{"num_hidden_layers": 15, "hidden_size": 192, "positions": "rope", "qk_norm": true, "init": "trunc", "init_std_down": 0.0495, "dataset": "wikipedia_en"}
MLP neurons of a small language model. Each row is named by its layer, matrix (down: output weights) and neuron, and shows model dimensions 0-191. Each number is 128 + 24 x the weight over its row's rms, rounded and kept within 0 to 255. Numbers have three digits each. A neuron's up and down rows have the sign that makes its largest values positive.
After each neuron's rows, "raises" lists the tokens whose logits its output raises most directly, leaving later layers aside.

L10.down233:132134123132112121078090156111133160138120133135135150139154141121134062153101127122140125162137123148127136112109115138131125154107077169122141102155094079106133129122107146120137131149153105109176098123153123179183102122141161116122103131134144140118102139086116097095160104097159163129136173160125097107136133139119062116139120144143160123147164169118109148125172123168118099111113161189144165134132129136113151103141129117141127147133142140142123134145148153130121111160140130122113080148128127126091163128124175131139098134091180105130131167082113154106116129058102141111
raises: "ious", "atory", "ator", "y", "hood"

L10.down143:105103104138104076122127160151087138113164145133160097149148125159124131091133148143113101177139131148104132104126187138062144150064126117109097114106184104144127104134079105160138091132152148131105155111095114118076113120121151111111139120139126130147138171101164151133163100099134126132127105104155125147143116163129114146116119155097119138152116168163160130114084110126131114122137127090083153123129191126105165107154148134141156104134107120142135128160142165183110147179134131129139093142148094119114131124164119142137117120105133168131092132123120116138114108172129110119
raises: "ished", "ered", "ated", "ited", "oted"

L12.down423:092150106138161099146109154150116172160176119095119119120132093133132138172117159177125113104138136125145112112132130086138120141098195069149137130141171125098132094146145111120087115159158150137100108162137113134150118116130171145110130098089090118143106164144139110117108093114087095177165112151162184132160132116153164135109118124099129166140119164109090124139158137146105107134127105107118085105127087126171085090128141117120141122146096121103079144112117167104125129145133141136164138164134121120115124108129115085115142113127129082099116144141106123125155134140127113104
raises: "si", "sor", "sc", "fully", "vet"

L4.down160:170161126126137134129184100122138147146074164182119102112143105138128102094114084144147157114142129120076086110135143140132121114114089187121101128093164154170136107086166161119111130144111122124144115111095114184135154129167154149120152107123179114122118081135131114130156127137090135141134120107143115117087147107154126124153123121137129166102106120104119114129131128087124104175140105134141125116101110107126131110123141119128120093166149119125103162112102091082130138108092134172135155057168119118156127152113145094112143152114135090099123136123086118100123105131151136100
raises: " |", ")", "-", "s", " ("

L12.down67:109137111126132137107151145108158106126057166160136129127121167093149116125110124129132118144111143122132140089140144177124103093125122161119152113128136135150110132128151079145118134128136115174098137111155071115153108133107132118146090131115178117131124099115112107159161140148145105138124161121150113140158135098129118139140152129155141147094074148154154132117146096120163159097106170086166154084132146113162138166136110170135100132120135184165133121099194103151120113130134116085134114131129110120166109115152094114146076154156157114122142091108081158145144144082130123156
raises: "ds", "d", "bul", "din", "har"

L5.down419:098103135124119115146144150112110144138142146182123148128129165131161109125126154132131179104103117145148124171119162128143174099132122118123130103132119096115092119126152131143134090139142062093153082159117127100120172119140110125146101171098110145153140113148114091160126122137149135129101121158128116162164125112088090169148126128169092113137172147122081151130080119150106096140113125099115144158136175113152144123091109134102138116117112097121106162111142136114136144093103136138130101115124138103124135129134095120137156132151102093137037108149070114107115158122108155089
raises: "org", " There", " They", " When", " Only"

L12.down417:150124163116122155136129104095097102142093113135103145149101115144111183190123120100159127126128086119192128113137109108134127134131129080164174152117136093105154130141134150124092116158107100108145109150128132125130111150124149106161156135121141127139168100103136170131157098129103120101117116129137138159140123150171100168128120111061097107139146129093146120173059095090176161138117143165120126154147114127127121112200117117136116142143126093140096096129114137154129098135129104112110118146092111101131145113093134117156080108123150108122124133108144154121153125140133135074
raises: "s", "ils", "atic", "st", "bl"

L10.down128:137140143168139160168112170133144093161131100139111161132083110121124127145134127115133133120150122135140109103171151131119139164124137110088095102086113136091136166122120090115155123100119148169128153133129088103146110098147118127110159118109130120172103147096107112138135107138134127158142114177127130099087117130141124157115154100104126125098114196099108191129114095094148158139185134171087085179120131108127110124124154126142161100145141122101157150137129120114106117147104141105144128141144148145096108087124112124134126145140120092167113121104093132133184147066124159158
raises: "le", "les", "ler", "let", "ram"

L4.down370:125128103115078096134168141149088080092103097162139105135122125126163118137107126112083159186166149127114094104080149145128136145200106156123138124102139104139091151115137130149127126201138116149110109125137104063133122130134099150152064135080155120109114092134095142155140175148135131132175140106122121124150137145122137147111151087148100129120143142136117117150129134121093123169125168140112135126139130102132130112178139129110184122123158127096129127139098152125149140148157157125124115123113111112126181107116139125140119152145160158084154107136140163107124120121097142126
raises: "gent", "cher", "cel", "hood", "cell"

L4.down49:148123076148155089117144159164111184122156097121095116143138140143142124130117110153081157144083093100156126099160099134135111130078108148131133117139128077111138150159124147102085157111151175124161142142097110116134135152107130129116074097102125140144147111117078125095149130117130163142096144145148169173110090126157157143162122113095130155136120134153125143088119115153136136126153114126145127155087127123137104148129124095159117165174107065131102160129102101132142168123188126134145160093134155166154130095119124095129141128144137123096132126124106098135100152121151127129
raises: ".", "-", ",", ")", "s"

L9.down474:163129174144104130173081149147153132122109091134146153186126166163067130129108122085083114143154086149109126115149161088151126135160132080156142126156111130130128147103197118144145110115094144158134110163094101114123115107145117187161163141138139102090150094121101125138124107134118146124119155126062120133153115140093123132158136117168134100119138148111126129155124134170169126123123116165167093105118135100131128150162131119125129107155110128128113144098127108141121150165146134119111154151100155165116130151123145147108120111167146140177161145145122132130137142171152127149
raises: "vent", "ultural", "olit", "ult", "duct"

L8.down498:118133149155087154166122130130140144138091112113142161147127135148090139113100096094166112125134097095138124112139135128127162138086068127130150127118130144097188179132109133120129102085103147116123116153191105103152160153164130139154103126118094139111128153101125162133143148127142116134088118110090100131100080122088113140105133127137137147109161142126121113135139135158134106118099101106108125124117108091119082127114092131133147127157096120132126084155108126135144173134072130114089106111121155150119158131127096189136112114149126084106167142165158100106151119134093104071
raises: "ly", "le", "las", "les", "lu"

L10.down326:165119142140100117134150116133130114112157098116176107153131133156135108088151087125127091126141051139139158099112161125147086123148150115165131087170147110121158162093074112160150110114131135175109122158112150129143133148102115146093111074099100120147131135118133136139138117093137131095123162111125116085083123161111127119112130127133083155120130138135130112117122107118173121109156131133146158163149156103144135141148117147147173100133129126134143141125111143127123126153196153110132163100137146093106136150117084122085119120098161138098139110051152134114089108132135152156
raises: "ys", "day", "do", "ell", "yp"

L9.down205:131116132163118122157114154181125142094111132158144118157125129125107148089134146167128107122157158125060122116145134180121114140144154104128119157170137097129110107099114102120133118144096086145144158141107133097100094088148135158120117126180169149141150126126167125112102081168093139136155139139135122132103171116138146136094110102153099177114100127170117134099101145122132093132132104150127152141133169138144124142130145157144111144160108123162158086127080122146115146113175130134087127121167117071145127099104133168144117183136107121169121092157142123174121119121129131136
raises: "pt", "ps", "pp", "py", "per"